From a checkpoint of a small transformer trained on Wikipedia: 10 layers, 172M tokens.
MLP neurons of a small language model. Each row is named by its layer, matrix (down: output weights) and neuron, and shows model dimensions 0-191. Each number is 500 + 40 x the weight over its row's rms, rounded and kept within 0 to 999. Numbers have three digits each.
A block is one neuron, or neurons of one layer that tend to fire together. Before each block is what it responds to, as a language model described it from the Wikipedia text at the highest values.

Description: Compound-word hyphens. Hyphens in the middle of hyphenated compounds, as in so-called, public-private, Spanish-speaking, quarter-finals, plus decimal points and mid-word pieces.
L2.down137:489441470494521498504407478544480513534466450548522492568503557527464545427604520559527575513399459477551518531539503538576558410566476474496428564527536531554477477520422470453521465575466457507525532515383449505464470488496520555536472472502474416483510520540529509499525489500531483513503501493560526462523483478521443550466435468503522486478489509499520462461483486541495476449444551490522514458481447551529501510426546492482456519588507521509541504531536466436453461500500572495498458466491448506449575515530489535506540461437527488489495539458561472445556561513504512543
L2.down757:541480420448534515480464455452536542515437517548555437478537491544515530466600522514514501512429486468552554494486489519571471454510491526496550519477462548487492455458493529511444513532408490537545408492527449473462467438581445505519472451472509513505448554488535459559563480433529490618537512460523565472528477500534516578504516567494507485512461530525503488510496502544514525464417449468483535655493530519497504492445493595514456491517455465536477510531549487520486477453456429488529471462493497497419510484482478432554530519486492538479422471507496480492515552507527481459

Description: Past participle completions. Ends of past-tense or past-participle verbs, often the -ed suffix piece, in passive or biographical Wikipedia statements, e.g. was born, founded, occurred; also UTC offset digits.
L7.down15:520464455674464496501508543465523491491448534507386486448447444480488398465477495495531513505446488464439429468513543536537485531529562511523531514493547518471507550478494542573548545552514503500472477593488534505448472511535500477497441534446593564424541512506512493477447503605512513495468528437528527510487444457532469369480556506501524532498509536473491579585512476492467500485511495482398498531427443502501514461542452485468513501526501479497477522507497525459481506487517543466511474529496486487443543483475500496520498515571539501536535487521553487441482549478507538459
L7.down237:449474495518481500504526525496509518480448472543536539511528445441454548460484443522483506493477491477568423562484420469484398445500517498395431523533524461594504523486493496513539496526491509534525537498521550638525476552474547426469462481508532568539467527529520456449461435501526482519553494483515498553567454551495561525527453450477501514428497543503447502624512486397481490525473462460496500531517482511475457445519473429501540546458511519487518511513530455513527500477455542510540496481438464466452517474475515485507496505548463532501539519526603469503558421553537553461
L7.down254:483479491537493543458554468473516480537576418498555451519440480479506516494420558539488477506487440489541522523433441528523522521536530549491461605520460546503463552531523516450504478559480460516491531480530462552419527487497560482507516588479481449505485505553449444435449442430486537496431550534425544518531465433420442402490510471592544492491458530462531456478540468484505481522543515582472521460498518503492554523448491512482489488508535481566545494493550483510518532464542563454437481448499525532440499480450552529478516481529532513478590550519559448451497489476497560516
L7.down347:506492422508552440507484458454513464540517494485456467529558485493485487490431553476543529460486467491462525483528583538466549580558465490446524532455496551478451470487480495519551498601518426559527511518481526478475518489516561592483479470477508439502449471485459524448495497526462511466472393571565537554514542503455581434448493574550513495431456505473484429488500531477529544533465483450518471575516490544487562444544501530485578433501539494432531583446498497434431537443442539476461497497474478544518521466512481482483524546568447519488525538509549496536479453499508518463
L7.down395:456513551466458508476461539509499442515500503436457521488498536527487466476567523472598498516518509483504485514558452432486500479481578498463479505493542536497484478458532502450499457532444482545535515559495500526507470491510497465376512443534412500472437423528469541483499581448497518513581474503515488531505501534520525543485488462469522443465503589543464526516506458519525503475494447552514555374558513440488547459545535543395505508476537555512433463492521518465479471504501586489585467449532486520512484551535420469512477539460520477500569581507467426523548543478508419486
L7.down506:455516523512571506516451517496437490491512517516483447467458531519529473500513500435514481489509503471542447552490544568468521544546507514493470537558529524570460481530602483495537495532533478512576608484464425468537445503469520456564522560464479527471449403496527478527475445476474486559436505506545548490489482520513444397381587502554526553483463517491544482526537557559469446424547443495479456602505474499447520484510463533480501495512502492497550518476529543438475539499428523491460482498472485447508489478454466497486481532447473473519594539531503503468442567457550538485
L7.down625:545483509488538471498501444524454474442587510509486508504462439561483472544440526522503485445545478547491515528496556404459561516452468537543466541566459512512500517486471511459484448530480541485480478524543567559515503513517448495500472586493473499529530533459502408444466593577484445605479527492467516562495567423515454539463565515505472549474538473546538576480569504497465561467551534505488430429455431515507520555485482484462541548499481510500504567513539494507526552428486464472520486448417507565454538513453480475486538510548507462482533485445532431468447542521523512485
L7.down696:536472557527499515495570532544498457535549469472440469479433472500458513461468510527528421410433552556535485460480575533438470542533542501472488536434477559507475481469486446543568546514488509465500528481438452569468496496580490490461547542539518556524516547507487474457472443516486556454470565497505536441536465433509526449504453537498504517487541487517565525457521442453510496446547571480513498573523492495507531472420523477488492662516495513489503483505463471455504499507566521435508512471517528475486442590507564548487557565522489437458472545502478513522486498495448437455

Description: Date month before number. Month names and field labels (colons, "born", "of") just before a day, year or figure, e.g. released on June 12, born February, Density:.
L7.down95:496429514454522533504530523481487467500453413533516423472492486573441526516510470538490473441488545502515501541554528429476508515571491506486458442469475494538505483500475490525471453488535439567503516496498524479490502571471495567484581559491484531418525450559510523503534462550561421483424489487551472483549435477482476519441500475521493480463471453516536491474543522522491526502482505498475422404475542554519574531510458470515504517458460466519489586475502493442484560500433577450561520542481541485544474544497564503533388460519489509572581422438573500493503483441552519536
L7.down190:501474522473425525486548503431541488500548447540439483548507511515513525531483461571502489518489467493454352470533476478488517532521520459452519490556505508421484471485557448495545529426467495477510503484550559501530519553423454484455519515507549512414482453506487489537518507522527526527558508510521522514463494537471498445532521450523468534465536495467479492544459521495520481448503523624448493430499449518495444473549426504466524492471498488495499518423482564510457501495531628460491516485485422424599475474491540543564515501520467456536649525522487511510509541493548498475
L7.down222:464573512445438503498441467483502483580494497471490541504414509472465486510467492538518486518524440553469521503510547564465478478555486456480547551464467500531459579554412523518516551517469511519541459464499555496551549525502521507583428527509541455540507494577502462504408372440497537541514478524547539519481508431533497471447455510444511541491520464528476489459518453528511526517483530521480502408464513505506491608475534536452473517480481464472512455455460501579484512430534531514532486449544524568584508541463521438558476451543490498515549452474466416548506447511522553510
L7.down348:482519553453500499598499446494508484490540498553484463478508528432501505509393513531487467473458479496470499489529478511497519599507472535473453489490516588501547530468469416561564442603528414502470515524549410477513464499505462509479471511532500554506566479501508434571587432537527424539483508481484544477491467514560455409484453531574481493539473436525469564496472558519454479450506524490469468594526480440465583474485479526462536580542509519461441464478538459476501527498499548482511469575464523513541545529468517507491480473491499460511502496517568457425484476515497526544
L7.down400:515454520460449488548524528455517555482541532478487498474483486470537576497510498496530388529469443525492514478524501484510570537483527508495507529463490499493479499494525457436543541523494543443463531523498484501518455483519469476495537494576500445435556474444440481508430487527534454532505480479520532481478460460592416437553481522491475507470461495530508485514543528518508522520520516533499455308496501583481416436508493596490459491483529496572523564448448495504463486465539637525498460486493504494542479512532537554512518475504495476419580549536490460487496504467453556558
L7.down456:558441534501456535581490549475478456509542544527495460469488529470469481435398497511515568513514529536507531534497486502541564449500527481441458490609477500545438525471403515485463551530462527499517454452452441540494597454541465512440522514459459469494486540527521479439437547480479559463481502474500471567478469482487559512416443503440427473503512479482493531507538506424474588513491440472511519539507498480558602467484509444500431530465461463484519535485491463444552566498541518447502484539532545513515460517485520453501517527506504604588529451493510507564505501525542497514
L7.down551:465592515475505562514491474483586538520491486492538505508478565547469485523496483447535479499471530485529502505542609523475508473399537484558384463501533484525515483514457452522496583465531472546484538498500438496517468485411530562510559537539466425511497499525523415514492517497531508528479465498515492408515509494530526529527512490518418480521479517502467517496462412506478501516517493518494468460499505499450464534404558532515474438529582521549517468490405465464522507518592529443454522504493492523428511482433509516549512495504595462546585456547465416454460449535465509472
L7.down701:480513570502429479444527500480584512478440478520508543478517491441523547485496516535419450451509529560498461550466499498479562536451522606487509517496466507524537413500522514433561475496447477455514528563497528504497490495460500473530476448442597491558447508529469487525462495555502452524552528513491401495487462550502416437427582536490501458460529540602480489466564483493464440509538455568471426527537534535517457583563500501530464540516516468496508520488483517438480578494476494530476525474471536455501452465460518491480501486537524546490499536479522569409506550489544452547

Description: Start of proper names. First piece of a name or title right after its opening: surname starts after first names (Mc, S), opening quotes, table pipes.
L7.down58:543476501547445481552448466474512487524500495539484421499506487506465486485511528525518545550525439555497538504463495532539464476488506590549493529506439499551555494513456518451493472522516483495501528522486505500508533565460421501539498489499543460523636515521463520533535446500470522462473507481499529489546562489468492490501386515484478470481515451434446472482585564541465545516521520515486581564499631512522421515422464461571466440462495492502461472493520431529490468500492478496508459525449520475321482534491492524486492485450539565548523438479432472515519506544497507528
L7.down102:465522574458495472471476501501461542467509522435486416504482427497533621544450482500523519448486496481494550485542461509618451512581526455490546547516507472564492445463478486513575428521450488463490473528464454460485515525554511568486509506528478513447519500481549533532443543540475556513484509431472532561551484497493494439520471562487526492504474445490585489504507546481482598499446441448453485546622509470574470516414467497537514499497487450481486412508517512503492487522454538526536480489483469447563486472448497465486478509437508490464503498527525449500592479485542563543
L7.down329:501487491568515517519503462516481488457447488518538364500507432531577539568487484510455491414493515485500487459490510450506479485537496507516552519458501540547490584544443475515572529488489452501499505520452497517555471481530458496495503505420523498501603442492538516558432500521515487479548521534481519446503489467496506596484445520499527498517537492523544512533639545491538497578502441453515531510508430462484475480466473533538525502589513465449445495466488537531525486478506353504450483552522514439413537552500488510488492464420518530509403517544489483478531522466509497545
L7.down580:464529501504535519475502483469525525474439452555549483488611502536545487515517504482528516507506489519533545522491510414510495522508501368570515395513453435476471470511541520544510435544557489499466563495630529518425516553460472558518488487550532497513494519468489555536509430493511488451537505438500509472480425497416466427471565569482507507482444521513438423502521553513465533543516393507505469564491508453521470513465448574478566439499491468466515505470503547433502490534496447496494528494523543473542493458531522515566475491487523440429472450489542548548507492537506478518
L7.down600:536534499497492507518481568448536483479460499503474494460515534445509470470516605449542486466477538502530443512525506509509496452495503455537538511490557509555547489469429501532485462490517438512495581551523477513446451576493467457572518531550418472421517475476529484463579527513500483522450442461524528517498486460486525663489427479481493483454508478515441515515487467525487458486479446523446463627526479519506549463481579550544534490472502491538452479540547524498474525515467485496481541478554512553594456525448471564501450435451543510543438433546501478560468529522556474469
L7.down647:510582521430543508473498507497404516477552540511473486506466483466498566480408499475543469518481534471467523512466478529509484467570496479528510452510479515508490454477555481503533451517450528503522497500463531499568553447523552466532543517458476510481495491526523472486445564514533491506479456504484476521524533483492494475512533504532523533533552579500496494506484516514496519515453493484495495280565529423522444494468497489580486498468502473545537514512519496507478560486495674431496479482555508487416512492443456468480524542507474553452630524444462509475515479477468520512
L7.down673:449520495413512546486460459520518510536512512533556453532463562490454482486508544465514554444542512444545461460538528512542427503534507480531563607511535496539443618520553500549524496560441485479526480596530498496450500460460480508453532488447453534510496520457440509522416562494544471516482422516487517422498511560535497518461531483484498489422515483440500499593532487539410507567474540505485501488501485500529556469573504553493479517410433548458522424516508504562447467479472556470494525453505488458496503552527462519524478538557470479507486421510549494514468530531419493501
L7.down723:470510569527416591488512511542452497496501594538495503536463408536498489494503467510508474441549543530581491506453467458507468556484515543514466523512468488484498460468499557478530508570459448557426534512491523441522501555531446490393497465472468596531551471526481535520471538525511477518492501553510513561517505437491479461455503523440538491486519538470548552517508503453557507477442473490483525422414524492526607536546484463519427484454461525503500466524503516580437478466527589511474454509490549449613522502479493495453502459447564491510510443495492489494486481475541476593

Description: Numeric separators within numbers. Thousands commas and decimal points inside numbers, e.g. 4,745, 623.64, 64.0, plus signs and degree marks in tables and statistics.
L7.down79:498515498535569534507443430469577560522461571510550441514514504467531539525525554490504534549522454504495493502490524430568464421503521472491544500452602460572527530537494549487452484479518502496549500473468493471538553543499573444479414430546477527500456464491550486546488404482531552515495557447454494485551484460486496532496578487500521493509437545516519413538510494468550502528506446486469453554532475543444553466482514421404508469526476557464501475552493503545532391496505464503444504471485443470426510504471522499446514482500527489479466506440580510495583554525537498491
L7.down279:523371567559545449527451482431527532517479550516505491517545459505501521509460502486553402462496515500525498537460541404437552474495609550443459450495533506501475524489472533445552516582491473518439530498595526466510447523530501479524473539530572512469496534501487555446476499540508519519478521545498464506506500433487422565493457463514482439492464492541467497473523476527475582597487509457565389497434516479544528456555500527500522534445513540554459454482548498458508511474500454519507528469459496474445526483475477527489464526503528547467537467485559518508455591456452490513
L7.down425:494438522515494492589494457518486467529567567507515574501503457499459423501495455477471504489479503514556472455449512480490490475527464499524514578582528476510470538523502487525514474492519493474447501561478466552522472501483511509508524509479506498516532459444472507464455416464483482506464497484491545502536527475493468401504467492531466500513453547528549530475536448491492495480536496500535619694541488529486565436507460526518530551539510509502494533489487495453504520511506591472472415463509443513348477509522430470521495419539453570507550449522438536545494507513479511557
L7.down475:559530525481467551496495475469564502497481551477557442524503538556523538493569529492457379530485459481505525499516496462570449471419583498460546477556564493503473510487446477466530446461512505509511478513565524500437501478465489514537477452541451532474516494503515549537536445489535494468525528549447398505535533547494566453471537524468532441482454490516580475524473516525589521447445511454496433563507523501546494544536487486537567570526468520492476480512479494483486503436487498462451467493439415415514396486439538497514464467607483416526453505460502525527488544546510475483
L7.down525:483476539504494526587512486504458467428474562505557518551518465508487563551516480504517491486453470536508458500514460488532500539549428526461487581514491488476483450456562566511449466538478504507512463505451514580516488503471531482482472467529489503495443466491527480528483569475505527470459529465532496545469476488514483589440506498494526489505483546534548483467457527496566515491530541553458563631503536596564447456512545471557503488453492545498505504433503472490501496496481524495516499480498521508254470470513401503483433515469516481528495552470525528507493495523443488498
L7.down587:526488501529523477470454474509464519546535619560550514507423458497473483464489491506565472485484498444511453508424502545487514490560449510529482451487538532513441467498468482527518529551489534546539545415483506502524516486507529496453484511476438556509462539542484437518527472528483474457406449486506512526479525502452430489508487468510508451461520591451457541515488486521482495502499520546510515544571493517478415487528522517579539536514535497489511478487497552490587519473455603465500524477520522489305471500473480538425558533469560519428605485529464548523513538495473479532
L7.down588:465465547459512509514493462405471535553544554543463528496473499496478475513443489469499528566488490492508515465459523510486493504482512552518553522455554533473435484522539493581488592546520526554497474491502417499478538468458588508427488483488428507533462505493527517491518501448437536489451577540460478514439521463459486502433495476511515422511506563516519486555440554570465524520468535485523581588516481538516441531492490514510479540480461536491476541474523490536481512519471491537525543469498486567344483494564487527493448501418545454568528454500490505510571498523411391525
L7.down685:521421540465538569466461499479508461525508543462519532588498545440446553472534502501529475538485474520474438548524462525525514513477537476480514470506497529458477489588555509471458484479460488557462538514506500555495553498533547502490450462533523445466413588472482469436521450459519576495481494420505474463528496467522532448473506490535499454488503470538517498483518508493526419520473514544473524609496483473520553453571494486381583478565448492559506495417498478464479573438502499504449499406518510560520494449529524564566439515542530499509509538507582488512543561480529446448

Description: Block-start boundaries. Fires on the blank-line newline before a new paragraph or == heading, and on opening quote marks before song titles in track-listing cells, e.g. | "Exalted".
L2.down6:514463570470486527453530462420463527462477467488460534541472464451535471500460499464512516447538499467541507511510438532478451490439445522516448519508452489600455539501555430558538462461478445511464494442486565544521566630474565475430483469532454480491537494491462484472467520441481518557461469472492528483526505416484491436501512572563540500508527496564440541580476562503405498479475515514519505487492496479499484532540503558542505503467550527521557473496559567581518531505497587521469438524477531451479502549436523488509516528525499560496464539487418517503413458510494542545
L2.down80:451514441488526564505506483466503553542437547466486452512545467567466515451418483527480513409540454514512508546483457527505438533490432549517505506543489479511524522440474410473516506426479554516492479454546541475548557447569508492547549502544530530537577520496482522442576480470472510554527489510570518455509501538502524503481466473458486503451482470483517534512524475467482523481487491481516520326433516411564503465450516502495560512572510522498541452520487524469500553462462465507542583465493526460475542466504479542513538532486571422491432451466546477489452428545535532500

Description: Digit-group separators in numbers. Punctuation inside a number, right after its leading digits and before more digits: thousands commas (3,820), decimal points (0.100), colons in times or durations (7:25).
L6.down71:511473541531443491484428464504415516483461590448550502507524469483452498525560442518453560496455522512475520465535520485466499496568454457563470474472545471545498547525557483431529594503456491490472495494531554469455542494496500542467525451486459520495500456527522463515547487501500551515491574480502535487529496471414506502485439462511507414451496546562540490512552533490479553523503557512514581538412473469545466437528464529465521461541515516533488408491484514505482530514524599513541482521494509458318529488489458463505525523475521499504575442470494490556561519537479436460
L6.down106:499493477494469502496471523484462508506590447513442508505473521543472491419462545462483546516511521467524428495498478548499556472530479488562488465517464448503525478476498541485452466446550476566489583439523533532522521508470468434527507526540444504530588551456449484466575499486578533464443430471494561547512486540422458443556431466515420498495526480499450523557549456555531473496459461535473439598514540516510515471509488490494494528529513524496458483507515548446587486490489537559497596439471438476523473455506417529536460480544547543531435465535465525559478522409540505455
L6.down363:532477470456534523464532550431484490551512563500536485503501492496483486523494495546520526505452556516475498447553497490512572485526493493560506524536485460484481505562522473537516473503451421550506524525492467493563578530515443468508557470472512483467479475488565525544492517544417522450474558524503476506514477514547435530522434440503460490491480535505553550465580425477486542464500554551477521586462520487490484538434488526468440506555415493513486542589504482444460492461466566482490517508506494536294480481544447529414482514431554476475510517451473567505533543457517490483
L6.down624:491492444506451512540494491513464498497454652553581391523483472459480584459540447480520482526482477469492478480484498498541519517481554472504532527510478537509440490491533476458470496432497548447497532518518480516476460468495561483523422526551551509538421536490506430546501553497524489472457604465450510524502492514516456560447498492474477476502503532457579502510535481513496516521495447499562580568563550495494526503425483496559477488519475514516443493495477468512515547446484482488527495490494488526347492570425530485422475504465569558507475580527497571533533533513486503450

Description: Table cell separators. Pipe, semicolon and colon separators between cells in tables, usually right after a number (e.g. 23 0 |), plus infobox colons and month names after "on".
L6.down345:534426474500496514516506525474519486520480501509532500488494492484473516476482522473537465458490473489522502516531507504500463497526489522476439482492514520498471469484522494437544543540513491502489541513461541517482507505488455492516511479527529500467505432494558500563471450486531410497529499506503498500494494499507538455556485469497480486499472454516461547551534436515504537522508485462487460351446525515515400481465520493501483507461519536511535489503464492504446520524513809487510483526497508475542519515510485473477492487470512522528705485528487511469461479513494498508
L6.down394:578548517535524492500492578461556492431549451493482505466509511496471478496475503530516456484479507479472499555514520450459480536490503465454472552515484473527488465519485494459559523484538488459462515459479558487497509559453520532500482473537480554476564405572510516503519463508508440514492483466603494508533455459478523489513494464488484502434485426510509537543505471475471520478519531488528512400503462596455430476487488544526483477484484494520478494517539579520428510514512746582525507559474494465565454502504486546472468535499476493502619512493517489432515492489522520499
L6.down448:605487508554443506507503495431495488504513478533512458494479500473493507531484583535476489545490471489510484532495562484483491536528548497494509532510529509480441477513543502496523537489486480553425538495449501512504527499455447508474520507521475494503544417544568525533479487499559442505494514467518496514462483468492473447531475494512495515453474478511516532514494462500458517492494481549477495395470495515528368527478519504513486528499499547470543489516529502488462506523489740556516528519484455454437432550495505505520487508418525494541697485505480466477449535477514445504
L6.down489:562484535491539483487499480463508490557510477500535495491498522492481508510445473469496506495462520499520533538487529555500508501529510470530501523499466465474443490474530496456508533515509489528459493507447524564499488474479456498492527490503492488437503419491631508557482472469520465439488502503531512501489480489519535474567468507509473478526478509499473559547526449530510520496511549495537500418454539549478361488484504523498493520475504549475563512537504490496451587468441758483541498520494479484515509491497445472472480506446590524495666460494476502492478486539468425494

Description: Month names in dates. Month names in full dates that expect a year to follow, after "In" or a day number (In September 2017, 8 August 1961), plus "born" and the comma before a year.
L2.down607:526503509483488558473453440490594484488534530470507503458538531530476515467455479568461497497467456526600509514481556512501472467564558507564454500542506414487511479533509503596567572501512460465465530548553454522514469473510553495419447556478440475547552416490461463470514542422630469563459544500502418481498507540493473550486471497485445493441459472513461439538507497531505504446486458479521448527452480476533554534461491563469500514510493563481496534427471471548461524546502442543513483516483508465459550509569492509537549454446526478543495472534521484522460477503609468479
L2.down658:541433543469469603499544493447481481531506469539527567583550525485490502506499500547491455521552545533558542487482524463464579472484509494536508508495471476567544517516477521509583510487578496440485504523509486484502507429502503514517469480472459567495434515500529528444593480530545427499447543568539497496535513464479474567465490496425473458482418521475505509483441367515491533475441486501527416433483439493497420412528511532431482494486464474510502537437489471564470500504491428527542533490477485489532596560594561490501490505461470481453458467497504529473512534545505484532

Description: Passive participle endings. Past-participle endings in passive constructions after was, is or be, such as -ed in maintained, -n in shown, -ted in depicted, plus was/is themselves.
L6.down308:561532520529495526468493535534495504563496530443517504539513586549500468463492441516491458455532496585492509442488594520483510462516527514509527527488524529476498520490489544466527556501499540469479530498576532486493440497507503525503491440506529538550485507491521499482448514503454518414545567483528557572547444516477542476526453433454518476480523512436511508498524552432467481407517543463492478491460463575511634429518469535429484408425516504459500504454520474494530437456570493473463516514455446524504573478491475420493515487496509507523512567346455468503542567492471489521
L6.down412:549493492512484490535480506409382537477500478454510541506464502500556496450509520498553537476544501484422627515541536527491470505501536467565515506508489543508509530457485435495501482496430494450517552503455454457481476475468431512454553515434547489518497458510598559569481453468473532458462454456466465538523488567498482385467519503522532530487535515509505496545503542480551557451551535514478590548519476531471476462518527486449489460417486482568455458478527598500492448564426560479477559539486466521493498485474489539439488513512520557545566464493446501505479543555563496469
L6.down452:442456485514503498490498431551413474494512506523559513469431491483519441493484521467523555547508489464564524523476491452558518457523522512488484493485424510539523521484529512406560410539478504540554493523472516504468538461515521537508551490508383588511483565497445527477494470498417472506484503521413483458493553435490464464526475566568448553433460512509530498505523540482516478473539526566485545523495483418464498485520487524566410502549500421537519513571562462468533524504595507467487503566501497452467533521481419466455529540461477585469470465537542468482544497522560541461
L6.down504:485507575546545489475505421528488472429531472478493512459458470495542459488403558501514481524480494476619536510523499535534530543504574507500502570562510518505536433481593494524469475543501517440495429532502513509502503442431520495448469462483509480491496508506520460502501434492460525510437576499457519435473535483505505540464463477556491528434485462539503489513481523537476472530499517599500551589519499489443521479518469528511561472437580487579496494541528467534501495520441472595516529529475461546373488460411509515531557444442480519469452479520508458493510447522464579546

Description: Title-opening punctuation. Opening quote marks starting song or episode titles in track-listing and episode tables, plus hyphens and parentheses before proper names.
L6.down163:515511468570458514507508451466541497475497486521486392506487521533457549484474520582522520504522479514517512531522478510451500455465474554511490504514517489511541516532488470505508512465522467494491491569478563511545517506503473470581486522500561432481542491508493444473484472458457494433470516469521507465481516502518521509542457504542432470506561473488467589500547525488544508527515479513543569590418621520468410520482488487452532475470518495505531513492574474505439448496503464523492499493511507522286527485443492505512551475422509552514505375512456545497453503428557552512
L6.down410:516423459535473525415495486466510590471438531558510398497471518518520474504508452475516546528577463505439503468537436518464505513488454513519471523509499479489511488548536547497553511544522517526540562484495427498496534455536542543541427454488509438469480519531498436474546498416504563528473468544516501484543465543515491639509511475529475456498497475506500534540520545515471510484533534514454613529524566476474480505462495486440456483447549507506467472518534531475546391502497488539447408474505545534389478505552475520500541500431514539549430431546514488550486500507533511436
L6.down443:541452490528457529529506475487502529465480526581518380502498500546539520521529494558549540503548498505505562487521508482519504478499462496503496533532473496528515527495484480469504466491495520503537518538484556467517535524535496528504482459515562456497573518473492506467517427467469471461475503503497528424501529544518503561518430500459485445499554498484486528504614544520540522529501496497494587559431622475495393531446435520490485510504477518557497515520583492485488433482491469499505435519513520454309524492438482517501529441404524543498450398543469472495429497525510509449
L6.down545:531545554493508481549543455541509526458495461595584497510428508517494486534471467493478517477458430542472551451530500482565538482516457464488468465445489454526533447472491511450494544549523531431562495543491559444531543491519424490534496550472535477486405424454500481522523523502454388467468481521510495501457513505545422544372491499536527467513513449540487510438512581476523505459478503565547574554487513432536486507456546551467538531450521496488556565547495515410445545473487483436430524481553512541509519526502509518464470511503472534526471546506560521493512520537553467438